Weights of a small transformer language model: learned positions.
MLP neurons of a small language model. Each row is named by its layer, matrix (up: input weights) and neuron, and shows model dimensions 16-143. Each number is 500 + 50 x the weight over its row's rms, rounded and kept within 0 to 999. Numbers have three digits each.
A block is one neuron, or neurons of one layer that tend to fire together. After each block is what it responds to, as a language model described it from the Wikipedia text at the highest values.

L6.up23:513549390470551557448455553492511501482465509601468472553504478488468526467463482600379488451405458476512489442407506551580402491544522448513503459431551450493474530394576426418491555488523561496511473495461493641555546498429501484549444555567420504413528530499484522535531467463520492507519539513513479542480499419599495468527538563566474528398485545523503478518469439608533524590497
L6.up472:588508561489542514437554535445512537580446556537503579488414425554563494477564510487479509507531522422481528535550505540527447444484496521392485396528445473473590436457510477536452474575531446615476513609502487507459442470484597546425489515495506511502537504496475539582515566461419451556580489481497442420496417475508431479469557471462522554549574561489459522526544382420592404533443
L6.up584:617438441503599507539546466423577475493517588558522580544344540516526540518444495540514503516533447425618533544490554436518520452508475504568391522525659470447492427633434551457548509417481481492547458556543474454467484615493490414429440443393539483414462521515542485451521534464568443496482464550480522444532469478527476478575468464505482529498573441477490546540489436529555483492479
L6.up603:554490565498525425447596571417543488438390541577528521439386528443442557475450487552508429442538593518526527523578540506555478471472469493502566489467495564504397519500516528518516487497529490492580469481541470520494522459525519508471463537526542571421536529489480497510534528537514468479534522446575541458493530450567440540568611413562514496487542618446494477517420499481453511537529
Description: Short vowel-led pieces inside words split oddly, often after a single first letter, such as d-et-ails, B-at-talion, d-et-ected, Filmogr-ap-hy, plus ex-.

L4.up36:489521476569565613430491519535489499480465471401470493361464464473533496535443435448420533419552467495506492564454454478488480395447547505474492498477537557421559460554457426514459557394485541545611402563561526485582557529499467482472583488440509450488496485570528541498392566470464554502462606473538521460418536491480489579486455428500472597543550567515529464449485488587584496524493
L4.up47:543483494527466506531501559432497484474572431508530499482535563392483557575475563500446450416523482443519490514551495507571512474526534467456454481441630482474524478494526430555499600500545476546473539364446561589536499527535515522476504522483533514436548456524507519447446506523457534532454546455620453609501499582525552465530520436546552378507461484467444517575502495394613523598314
L4.up106:518468452486577497568558507501566539523454521462498537423527479565506569455555540485511483500481501532481554528563599483509620471490456492463554460529493427481528487551563522600564498559582478525383392499573446501568519502505562513557592441504470488410450550526540482479512497487514548499452581542463420406557403466476449521481477556449600487526564438437476489393422537472480494505455
L4.up135:458487626540545502453449577450554488582491471458494489480400384429552484578475456499450483446543522568535524554551548446540496567521519521429578425526463492505542392519519476539550544475542572410515478492401521461541387415416452616551445485521511489663532445512396527498422496478491494532538543486500513467536496485583484534474540490428389535400552483416415537584550487564452532460447
L4.up160:407630507533542555522508488506506490454473459513484523458512465498481391594437516452512595485538505456505569583485540550494500378575463524471345419463477439440510519546538451507418552547477538511490527483415476500612500522557587616410539438499548525517457564544479421525437473500464420503472555510493508436553429558563473501491472481400593500554487462614465538487519525545517473581449
L4.up174:506471474465547442520443547402545526479477541544477537446527518528411574438475578425473466485509409408562446649425406495561469451443484466528370491501521534542501567561564491520509550650453483442547509461544491525583565483502543454428582548584522474474544541568533574474436414528454537528457477553482465488452492517444529527533482460488539389469407556503433572451431516456516512494459
L4.up277:452602468376511573586504432583462451441522468457469483505533549444518560606497537465612472492500498422471523488579508523494497485568502470477475439560409517346461514508460477561455490550522491490497581523473552481581472475572478498517483531510510468435484495472402487473508446463534392456518560542411488474547538497538554557499542546536545484515461574539451584429437537492478478507464
L4.up318:416584408526447493525503487475471469478447522515468414535481462507499464497407561439527488431485500442472512551464438474477487486443446540466522469502424393505492502428505506530528569527586497469555531502521521524539554589529521448552510445573409490521460523559513576533498426500513468475412591537434450451490532492572386473466601395537567501442442520539444501562483578528516520458456
L4.up375:398559377514525474533481517495379523598491481536520511398432484471482461531580515523510637473515585419529566439488528511489467456525506528546402581447506489510535483567461431535407494461479524507584473496417488494526505435494439614534503541507488493480487468522512460549542504478451464562419475531467483551475523532573580523409499427487545507525512573479469545518541546497467536506487
L4.up444:514547459460548473464534522466483567519399479549493443463458483624497498463462537498487495462472537462426510679422490443489495520528536488540439569485515504440504485524490453526516484526437539492459489502571486542599542544558418477409472433466494524474548524465524548545539550493577480584433555558524463477510496523498459534439442479492548434571522402441491522347486541562432521449604
L4.up494:461453510521558523484514498441484565449477494604617539393510440552457355533417485471392443513551496422497483570514544412557541578548514471506572482466493475357541523463551528464483452538499525441559570549533572500493454434465553461501495500495548477484504509517555583418474495577470423477476501533536446443496465518543522491476566487487589473469466508400593520428593491435521463455468
L4.up533:532533537568447536473550379479447497447588538519555430484560451496502443668501569575419511429436459482540471593433485529452495505508506452478472523514446414440531440580513488480437476600447574489498584546511364555479485569492527501455504415583560497585452507554533491458434465433461444399510465469464459477474468457606527527566577493562514496492459495487459464506559484487474530526496
L4.up538:469558465373522430489602532480526563528547509522517561584506507541496495439500549588506526399519499539549533596469410537513486617489472443466393449458506416487538528617473500452434573431486414491594463519465434522546413452533557522484525460557569425476464565553540444486452519593474421519562433511373409477526474577551467454497577506519462574538440517559493514600543501599464508541473
L4.up553:513498549549408413545573622484474495450508565505514420526544429410594539520570521514514475581594479454584555466576563539523405486500522485500420603462514413429493495467535523573483576507495585510492496509415518488581431502539475428469486580508476413468405572489461486409535437506436501483484455530444503475495535511531448518585500400497456486530459571467521547439507426530431519478439
L4.up583:423515446449529529484435551572486489500518433506495464594510521556415575509483610433516491574493508504533496591480470543408519460478478420546491550505550549504485491463404537555543519491425466405444460457549549496600570547423510497501548521499581515492536523532476505414480503599571493568521560466494508486462560513525510509490433469449446469472539520473395522567448600486417499463450
L4.up648:469549476540516496499478502479545501481506489405508474473469460431581392470373407471556562473565508480519539535491446585508421512538518532413491496522554480455466504532585469544523557523526528488396456391408548517526407526468465433502515461593521546538480473477505461539468461464481467453562563557471452417585596444620517547402561523530506411444577502590468434525458458567449544507511
Description: Middle pieces of infobox field words like Prec-ed-ed by, De-f-unct, D-ist-rict, plus " of" after nouns such as University of, village of.

L5.up183:542483431476543468501482590523476513493488460531477466584467445558485536549504537456406415500593526537574426538478523509481494402465462524504552535618474594547467455486492484571521493580459415549515427437502413502605571496445476553444476519541496489462492498530487500457561615472528542508499524595548585456528360544430468553455409458467499424494421456428496595461431543505539506488474
Description: Tokens just before a place name within a proper name or location, above all of in University of Nebraska, also commas (Wuhan, China) and compass parts like Northwest, Southeast.

L5.up466:422509412438528478536547599498591457463493496545521527494437494513469544525501502539549517532456532500480499431529514544502529460452524565471537481544479566523531534445514481528522425590468571515514493453506515546430496468540660471511473519522487558510597417597536495521381506474459578482549541531647520436549586535495383507438485588463486471531507517491539467492487508495516627437480
Description: Final pieces of auxiliaries and adverbs placed just before a past participle or predicate, mostly passive verbs: been, officially, also, still.

L6.up54:492523446438615469509446526536496505456467435517537517459485454606493510502436605521523443461462480522529464552495483431448509529471489554491487487474435532533508431530468519423537509489405471469456561522504447563417514525520628388505546527520553497554500544508491501573495508545510551467552386508525471459427509483418467575436448443480508446414515459511475532473592450527436460572453
L6.up296:544501434397492588498471521445492450541548549449526462524480506453461479525518563475511508437486524498512420539407546476451541500474499561551444487529536497540481528429560425468463559526485485436506548440480490518460523507417572571460563598500542534489485493501415523500452520497362456475529495531457462429426442450622506423483530428488577567546485455480616452466509561482491528486422
L6.up412:468520503410549472440470574461538549428581542567632485392471540504554399530433487569459527498533364471494454416484549450472583545511523573458469481511448580460480526396488476477504431505532482449570523469593429467536551542557574565458514588573459512494469507524504476508594602623486502418514577562511480527442489479491399494493490507458501456443601460546488461526468528428501543487485
L6.up516:494479478426551489376493532503527604436495489514468536438556415461496508530424559491522561520475442501493517470497427542429440652457550491536462608419443481518460543459432456449457428547480483485509508548464470466524477563435460459520550500473541551481511503467516447447509450476501376507529552496573475417503578499493439489526489422479502514402469555572456480497410513531472567581497
Description: Pipe separators after header cells in wiki tables (W | D, Candidate | Votes), and word pieces inside longer words (signif-ic-ant, ed-uc-ator, Venezu-el-a).

L5.up4:480459454458365532563526484510485513506410578548474484581562479498453542518505521564558515559557568546569540457524517407449378514401524490513412450443578610629538520501439495485542441487497520464516474538470456475392427481434616507439499569553483544482529496425430561502486495494446489544448518432536485529513464521498533459518491504461520487442549517531433457461482489502549481504500
Description: Second word pieces inside directional and place words, strongest on "th" and "her" in North and northern, also N-ew, L-os, W-est, W-in-nipeg.

L4.up60:505457493509532529452513526563547453496492439517520456576527576519507435498607489452525474442522485490473464477511501494534547573497528507447429494397521533512423519522500567491503500495586537476460560487353523463468484491434400520482555491494513399479542402521497574508501483430473398416537465536553440500480469608417493624427604443516541486475511560465457519502516450611525409519493
L4.up64:450428448478503457503668527507487497532517454475484571608448623542444505465571360549464427523436586457540547444477530517482469484529527456453519471503547655503559473516515462502393444471515492492501527559483547482578509454549555517479490571556443503510517439428520549489444568504517538519507524531523566450440504454509479523520424439467519410483554498416504444408543484532481496569512
L4.up66:515470499463468536451519467420434507433478520525453490483553483463474541458412578521486551397505524507577504529425520488453606507472596533490515540486543485474561454607537514450483521513465573462541557501486459506467548446509432558461489493542601614459531532447399553469516497531507402386483468502564423430485551484502505512515483491517449437511590549504351503414496495389562572599471
L4.up77:547523488471576448433468490454472445472497441530478464540446554494586535484503463505524488528461417441417550477439494491439576533573472503539489572428560461522489415499512472470531452509520446450528520524511532481542532530513514439486481530555618511560536563465531565459525415464481476472406545440493528450556555469416520422525530507407480480538459519378502558606578500441549480560528
L4.up133:500530504490497548481512489469618393474477447559524529518486608475490457488566546493522416443501463464485481515459529532498534468556486472440471506397613603541507466495607461471529505420568532513591576504545526440495559509479491488529477536544480452470508558518432579525588493468527567512525534451450515475542430484468483578445553478440460421520557553428487445508441580615482558539478
L4.up167:581519494439407605521453528501522449503538458433498522488429451457501535448524589488520470480479466357487463535496424528480520511475422539531479516501486482474482454487467551547529549428540471476584412484544501583451482499511615486485468515487530475503492439493540480599428537463466486476531629527399574546515433455381513489472567526489445579519521541535553444494445522563575557552466
L4.up195:443513445498612545544373540548544378518535463495513557463494593440446518462528542517490429512546452492392452503473441537456493443575488456417455506464615493549547474443567543494485476432532586480502543492577567462492575527476538475511486476568496490454437471468446501429509426415560527567512506479486541426532454483475466566463564545456471452449558587499479445542400574533491522506496
L4.up311:541407511517546497531534479457515619431452398597505466492474595504479595481446539424518504476457480463518500569449505503460485527517512500572478456471514594503450477570480433460415469456586446461560524516500479509434415586484487553437500473566574579495474479568518396454554504471485490482511567533414466522479520518539409514559533465497423533474524543419446493454428536466509535537555
L4.up351:549511561486416523503557371549531521496476439453482535576467443540502442543411477529463485494473381491443562445464474448438483502548508507466523494465465489479489520528521441467501540515526533446563456388448538496513503521640575515441522460545512464458510509500479574530504524522445514553472461493558488502408590508487442377456499469492520508488546551349501468430380572481530529509555
L4.up357:515587536542488505373474475453532429525496532514556570464523480439536499527504495495398652367478482534602494527522560433450514508542559458501393494493525577423556447514522456445481481478486598452549543451570429481513554527459449524489515532538509478522545478435427526452536454525559450563558469554582590458400501529503511489503526447483513485469504546467387501500510501482423546452575
L4.up461:430499483476630576461478399538497520433492445571456590487584526587549441491499550503541468503450538516414551438444489434513455558526541486515509541407530474524441518547567495507458564460492455481570570475540574540563426545398619565415471524480498493490553479510572550529554532571423553482418480551548474500401533485478537460542477530481468470495517514498543469508507472532415550483493
L4.up477:478483534477513502508511487542568525478466448522382537575579549508512465510578492505559454431447461485535510432503452513484468484487560494463514527395474565446525558478517557495499495475423457490579513461509461474525570573402542519526507460527429509411523403602526469485507498472516531492460518455525429519440566452556433554420606550493518498539494472484555499369625561458437463528473
L4.up513:471469586518553547451514503449582467465463488485511535593538589507488510499583532408501454427485530465441460464436571488534461543399463527458472479403584474530518468517642435544516481391547497565550587474506484479600520464462506464485605544513517541543524541495446518531512500536514494497486470400510502535426506556512474570446550442530555381504556550520538475511470503531436475505399
L4.up548:523531594422515497468490478522555485476475472542564548422536545563593522469471460457451507465552487506515480510565404528489483499524468426455466492457440583515495413551510528500512516478468524400488436473439554392482522452504598481493472435595491425533528519569525500550509515475543447517513648509473397472448423488566505572502505596440339395476517486463455497519525534479483496396492
L4.up662:451586430477486457516544580464429526451516531559510488450518621509433482502582559401478507513418526541587490479533584408493497456436501556437479471508543601534499520491606541445494516472580523409543572496556432508503542473542460536508487498522464449518509411502509433493606461560521482488486530533487526485390485498457403438435596569421559518411540505519387489507533522396500500626489
L4.up711:496548623568553448565493533473491512470494514529547522484463607523544589586563561467476540465515445476460618507538516518503492472532456471466475569431551579508553422532413473570491449484388473462460474557535484514500477426557502515475463457618579600519521534554531518523488501474564536498470522478529530540447471444493559528427520520451474374477480516488489456501427382451450513468530
Description: Pipe characters ending a table cell after a name, team, place or number in wiki tables, e.g. Team Penske |, Ottawa |; rarely mid-word pieces.

L4.up31:580543478596516525547540471468507435505575471572476473418378424515481520504544452511427551538479519452505532559494552507433544497493469473503555485452455441431469452513568538432568522525522459516518411419592472555502529438442557478502505520500484485486488433520612429440386583489546562541533465475459538557564486541566528492519517538476489643507439547426475418459528436484446508594440
L4.up49:458480588475454455417492533465446568400440501565486498509405450555596483493513566481541410464541559498558475486546517527529495544477431521595463524421535505519479381475536540522540518445535533462475395369497468526545601397486476420538568558555592472429387427595451460542423422497524423478501487508520500429545526460430430528493486604487571474431533528544479525510456448555489494567484
L4.up140:585478492568460522617515528508453510462466532558434501533515469613498376479440560514421499471451467439529505505505480519564501530492458501454482463441441561497475466434451581533496442517569551535637492488484350499519514465515497457570495524446550430465579446523467564559466518555590466437441489434515588589460461458557447448519524480412594529492495473569483467485416539558448498527485
L4.up161:581578582469515540488433410564472496519629481446476494543477587485499465497451486523481522570454464485512554488459534499536474533479456561465550573521499402504431474530435567502410475587463524514482417406489490473429530447504532535467559512555561478452498481494522527603563616462527455473498505492606646438547572515479469506561486494524512414505491514479520503406483498545468488442462
L4.up180:475415512429537515588538464541529477544584533428522546514447553512482451437395518487515480470490544475531558504595496489566574494439507482492476513453557514425468484527500536481502482606529518577471499483553469415519545518472608500445442508519494415546373576494469514496535506560432477473525573461502513504481572538461482568474555490476534505500538514503428508415492489607455590551419
L4.up247:480469498499510431473523521497383510462491524431518444506463580565483516496515551492426507595551462569488500415543488575431563531524418595441538523478506554542539507534474477532527565563497457449415477417408477546522507434396526498485569599458588489385466506417617503612441477552468441395493493511537579531541494517476578530573479532405593530472529493552455498463476471507490453518511
L4.up271:492502414472525457496429525545530434455479483522554550573428502451525525519391534458512437548441514467624385465530569425481546505506479473488504549569527443539416452466510515530493451530575548429531406493576454541535475533515608501427550550464478466459405473508533468502504512447509447539495521557510539443528491434483497395569555472594531468438520523568500549548524464554515578483502
L4.up521:462476522463460584515521583518531496408553540479449515510492516553546571487349517531468574525464492360470450560404495524487484532527512502462409498462540508482531545465471515526497545575484553454495484510490550473506394438495458498538547519445537444495504424508498491532412437525558474470546494495508581488473573542475480497537495347472549449477448595444487469522482422526443494465537
L4.up529:501599490543501558471431518470531445468561552431470541518571421608601466345494569481449540422475623569528461573579549556540519521440557490568479491445463464503555598525550420511470567526502470436494477483529508552484485510505492529514432478460541432545513614452508501435494476504392473483506510459485469488534453511408464513546466490440546561473476528464482512408549538477482508477542
L4.up579:430527503585486597513444516439440458482506459511450503564457478545505519437546529489533495549483525450437533457516388495456474567446492503487468442324481546472403559512461547551517433511585575505524435442509530559477500492584533407467473549525471444581411437469531572480466478488511442552542488470509507501473563557508445578554502577566507510547532562451522469402502517415492505534658
L4.up587:515453500492470475474550619468562519558450520453540491498431522572499533469515554454425490545526387438539554512519592448493485502524489508469383589475485515473530445413432521513532447451518565470475471543496406497580557467425458502409576535524497515409558461482532598542458392544480530525452544500528555474562518447477566386566534512586457523430535501416415576520503567515452491536523
L4.up597:500528502454566559505622489530453465532603541465533486476474561494529523572451451420430476560534505406569537477399538476412504498510541527430545592497595480478503578557490449439553472479446471596503526448465535491494458496429546551438516522458501458499462480518503498502495528509513521475435510542449510484515489505571397525413486420511585452536428481425447467405499614391461520455502
L4.up709:469592522620499453559503499529498531469467512470559538483445536486472531410474484458430494454444513507592463518478518400474511511582411547475461530434451569498461471405492605478407623478535558437523560513515499455505438494519525463529524531532556454511503490516492581532484434476508541471539554500544498410479531595537466389511564540486588458468510510529518455468502450567496509576500
L4.up741:554573616549492469649486534483479438493439491453466509559513524522513528417467403427436528491434486460531500562531456457454554444440518525496562583486580450433483485502521522538606453432508542532523458484457605487527501510476544500453435547537461516578544465533452440564426511427566452465466472494520505548459476489488437444484511555409475493469559579470558492412442394524444506497512
L4.up749:530456481449497541469577467521515524503476518455505522593487540507521451488530677499454498537538576366511486522509486505534526492423398478445567558447470472466370473465505452565547468491535542568476484464547378574536430459404502493433515626463514440511440501418543513576494493565469499445505522447509584492579507520500515491454555559453480529525532500527594498487528490580494559599517
L4.up750:621498387455452516462472475580517486454484484565448589498509604521547444472510504473477541574545507500465587471494538469557447475502495496483489496560494446544484530582552521477443543534523521477582513475510419467442535464502524471465579529375540454487546604578459523506517472579383462558483501406471503464491572497495520517467546486471611475467494509435472462493489501548555531455550
Description: Fires on the second piece of a word split after its first letter or two, mostly place names and compass words (N-ew York, w-est, sou-th, N-ov-ember), sometimes other words (desp-it-e, I-f).

L4.up63:524506451575434423480445509533550517472455503548513430479456511512527525435567359444483538568540540505493568502463493451509556397428594512450581465517541529462388501543536544601378529475557468549560474524439525574522456536460515516453329546503566510470552463454528500534502541519474428550466579512469499521501501415558517508488521522503515524545536566394499470471528492512541503505574
L4.up233:487488536485546486517685479530521508459447466571488475451392517471465530496472544578569526499591557497425569448468580485493472467543523454415499595496445489526438552499470450522528487411563542493451469533592557534553460503478481515546525538605464394508500500500491510479573549510509419510437468476488432444478539539587542532559441427515429484600621478461470551427490372442490534536466
L4.up251:447603527482510486484493481545549499519487484465502493532463460487526477459496467427427534586486520432528549548487559511543507418485356498412493566471514539376516478523464519511548536478541390576611438565572472509428515407574547444481595488496482440591434479506534546493580516491396460546528488411527532560522574480520568443448521494553557519532612538445477432428485537470478537490432
L4.up333:469546524577502464422560560494449478413462533481531440547530516364425459388532432503534436505497501521558488554599402488514568415381515429437532530556497575459523489551536468578439489450531556548582494458513507529529576473526444453525569548573559505517566566458522394493486461482509465544508435466578545491450494529394462453461559466513475542488492527460478558565523466575524534503535
L4.up394:557572475547499516519518511623488472456538431525529452455563477517503445497453508499587433449443518430559513518467482456448448462413449548397488447543469548464503456470419565486537597449556494493472491498478516446521508440534553526529562507567527489549447451492476464438459503517526566551570506512509462525510507584461459489606406522412515461572560482465524499461556562384467564477448
L4.up404:532520520481516571456535473472503521423436406608503608446515484460458499477467541458515494509526466474492560585478528392513579484444471502499496540462508621514441468449420508493511495449532447519547454605490534537554394538621485471537513526567542511553508477388533574440617629508517449519521408549491565500541435435479481420509436528519425385582509523488553591496417507444510601551473
L4.up436:540497533545451422499565503534584385440452484533469377501470545492441459442461427493492465534534520521576484574503574536543406446552576421502442457503492513499450440475541604498549510552480420505481500444504491472499538510536515548531530488490458522570447514513514420435531589536465568520458610437582474454488498543433541460542547455485536519485545580476591427528510455447443544497526
L4.up438:534575517526480550534629542540522433482459495442496473521451541443505559484528515511523509497495535514612547545457545464425533465548399430501502569423541495526446434523525402461570459464503491406502484475525442420514405527535537512488452495465416541491445428419465471522533503467496469457505504516498438519586542474475625446536538532499489553485526505466593519442608537571419522518577
L4.up469:497479557512441560523498509455510498501455517525461428416440513503565504465630511475509475401499520552479528433523532474510510536519460574537454502493497541474481470484561515515515566553471427545529613506468542562496433496526460401480470586548430470483510397413530447487540474469508465504565510484609515528520613556457555453512536489519463473463561573436505482496548416456451549466523
L4.up503:504504459412530536481493597543500444508435530544486392497426608608476604451484504419487412499506531562474506646520575472512574407483479436531596487514498436557443540414522491450505507479493511520564493545589526541612541580523475573551487582503494468504538447556462564511575562507460485538513466443566557523495543428522557502546513461469389408438506547506465461502498516550545463542516
L4.up575:433493499363435537439483585559547504519361494412440582476372450485488494510542491473544448504507481454454500540444426482536507418539503572452506582535483550494414444466473467515537524542552542537534541544622555488592469446521618485517496519437469416476538493443554497496591497495544472434595553512479539490482579456527540499541569474534465458496563533552481582504496487539511451496538
L4.up650:507504592468549486422465449455525461508418445537461496532428526456550523420517442466570380394572631560561614593457552592525486436478483510438586464572499554476458463451479555496502550510516492569521450501509568596519480505500515477598474548503504364541577531438510506483500448535604503431463574477517468550573530425467548503455491437496438522481516565482516460478570493486500539567520
L4.up671:505531423539458518457477465479510406466457622526435503521541526474572518469523489369446517481442432527509581524467494469444578566466600516494520465551527486544457483471514442534561507591537400545532507618520516557507486461411539516643493542515536553522488526448517524490510553533528455486525446450474481440537488533518525398508582434573541474439519532439479445536411470462500458516473
L4.up700:535464507522441508548520482432514513438438442463448458496493539504529432586586513523483509480429507477458575554520544540499559413546562488408557539523606504482542485505495534543512588447567437558480498557559389479501532567516518551517453491503430515464501509439539435485542477526535517528458381481517490392448527536382501418478656410416488487479497443385465514511462514489445595615516
L4.up717:476515525440511487573457594553569488446469524426474530453439420458480517497479485495452513518573510549503583637477508499501495471533447497496579528425441540529535506532500471427493514438562433527575436504523559486494456456599554521488581384481475524497537495491504452502514468526523489468529527539546433502518568544526430499504485449610441529502515581461491562477476373526434462499519
L4.up751:476424479577444463458548488539466530534501433485476453503461553480454564546513482490542526564493472488625551508493448453492437448501490520502455492449532470560606437469461506407550459443527524579470446494448526533509417528473506503576475517512435453536591434494461401519593484426504549457516554556555526394606479437478525529586507416454391563527504462547558450427453440501413545557491
Description: Middle pieces of a word split into small fragments, usually right after an initial "b"/"B" piece, as in b-ot-h, b-et-ter, b-ar-racks, comp-et-itions.

L5.up543:549527458413506449482550552576500550616498465421480532480426503487406439427487538528503504493555604548487479472473491448558493439487439491490548459556560517628513457538464523517518568500537565389499425454586542611493452582558503420582547592454527436471461498469533474481415531508479505437611561534461588467450464414542467477451437452483496415556545494501491512460576456494545503670518
Description: Fires on inner word pieces of ordinary words split into small tokens, often after a leading b, to or m, as in to|w|ard, b|ow|led, m|ad|e.

L6.up49:515495485456448579487536545440529464448457532522505502543562504509557487479549544483369481453504487437526507480414488477524649554460498474501479419459475533484475592498584550544616342535523504513504430533446519502548407519468479541628576517540424540578479513515569455560563587536477556464495476467465528487498470464531565502531565489427494534417430490449529541450525508553489458549528
L6.up84:484533466520489485481498595583491561541508516581433486512541442566526468498484431507493457506506587458593398524531487585462466514471485526596507497478550516554459483482622512495527553525493504411602446522630483448514564581578532395484570452435529483541561408531394550556487417465493507447465566548488533515488525497494523367443515487542496518499451586488389519522466496446520499459447
L6.up535:548548482483423406449488491480570458497431482501428429557532509558508534522464430532418539511525585476577477511578407502532569510529423599476544467457526476476490486454447487429456459545536598497543476553424457528573520410552557437521568461421517479497526413554482521587410475472528480489506415463519534496602519534530528468520461505449516521536499559457419491432476458513515570426470
L6.up679:478421455580478514460485634472509522463434524568498482500526383540512498461492452488432594550582526487606461552457446527436498533530431597538486462459443549485433498493495505527453380596551522459484438512499488531569476464525500504537426507535592415539503513482526571483507450505435515471420453483508568540456555498527506399515457435440620574476496514479560542461536482477491503476489
Description: Word-final pieces that complete a split common word, mostly compass terms (nor-th, e-ast in northeast); also w-or-ld, w-ar, tow-n, a year's leading space.

L6.up529:422417473497572495489503438511492554501464459515522515542513405584429442493494465563474479515484524473475587550439462420578494473581567537497547494426460471383468544607486577527510594438480501601488483443431551488513513587444552412517507448607452473482507560435514485476522453554485511537472602540432559427530542452620515592584465453508528552522450520440504526481526418503498398569455
L6.up552:512476445560462505501573425539646443574428525606464497449451484531508524543485411437485551521488644543389482524487520466516459509454509597559511483386547535466462392536471410447581389541482473500534424526560549570425539434529544489465375501503443480560528537442610500463567541514533435479466567557561474519546535554506521515493456497518468506475517478477530516549551566506610507493445
L6.up735:534398501417453493469495455478456495487432472541478482605505486532513461563493371472562506479426596499490528508478598453560559495466496524512465458510548462505551397557413488517460426458413528487414493432545538492508454537495536406567504480571454577452546586545479507562429485600551459534532567559529405488504453495574500498600428514454493620496509484564497507449467528586419577561513
L6.up761:472547525578520504506521507486530488533465567553476530551494416444437510542445524510488455493478448614512549517521394461525582441620476596480480503471511461423463559538459611479532482410526497604428486457445511445504494559417563461489450405499521542593492481591482527475482529461602551508419519442451505522413525528586399541609592483532475467499472465522532438434388420503513569524429
Description: Inner pieces of split words (ex-ce-pt, p-os-ition, Pr-ed-ecessor, nam-ed), "9" after "19" in years, and auxiliaries like was, is, be.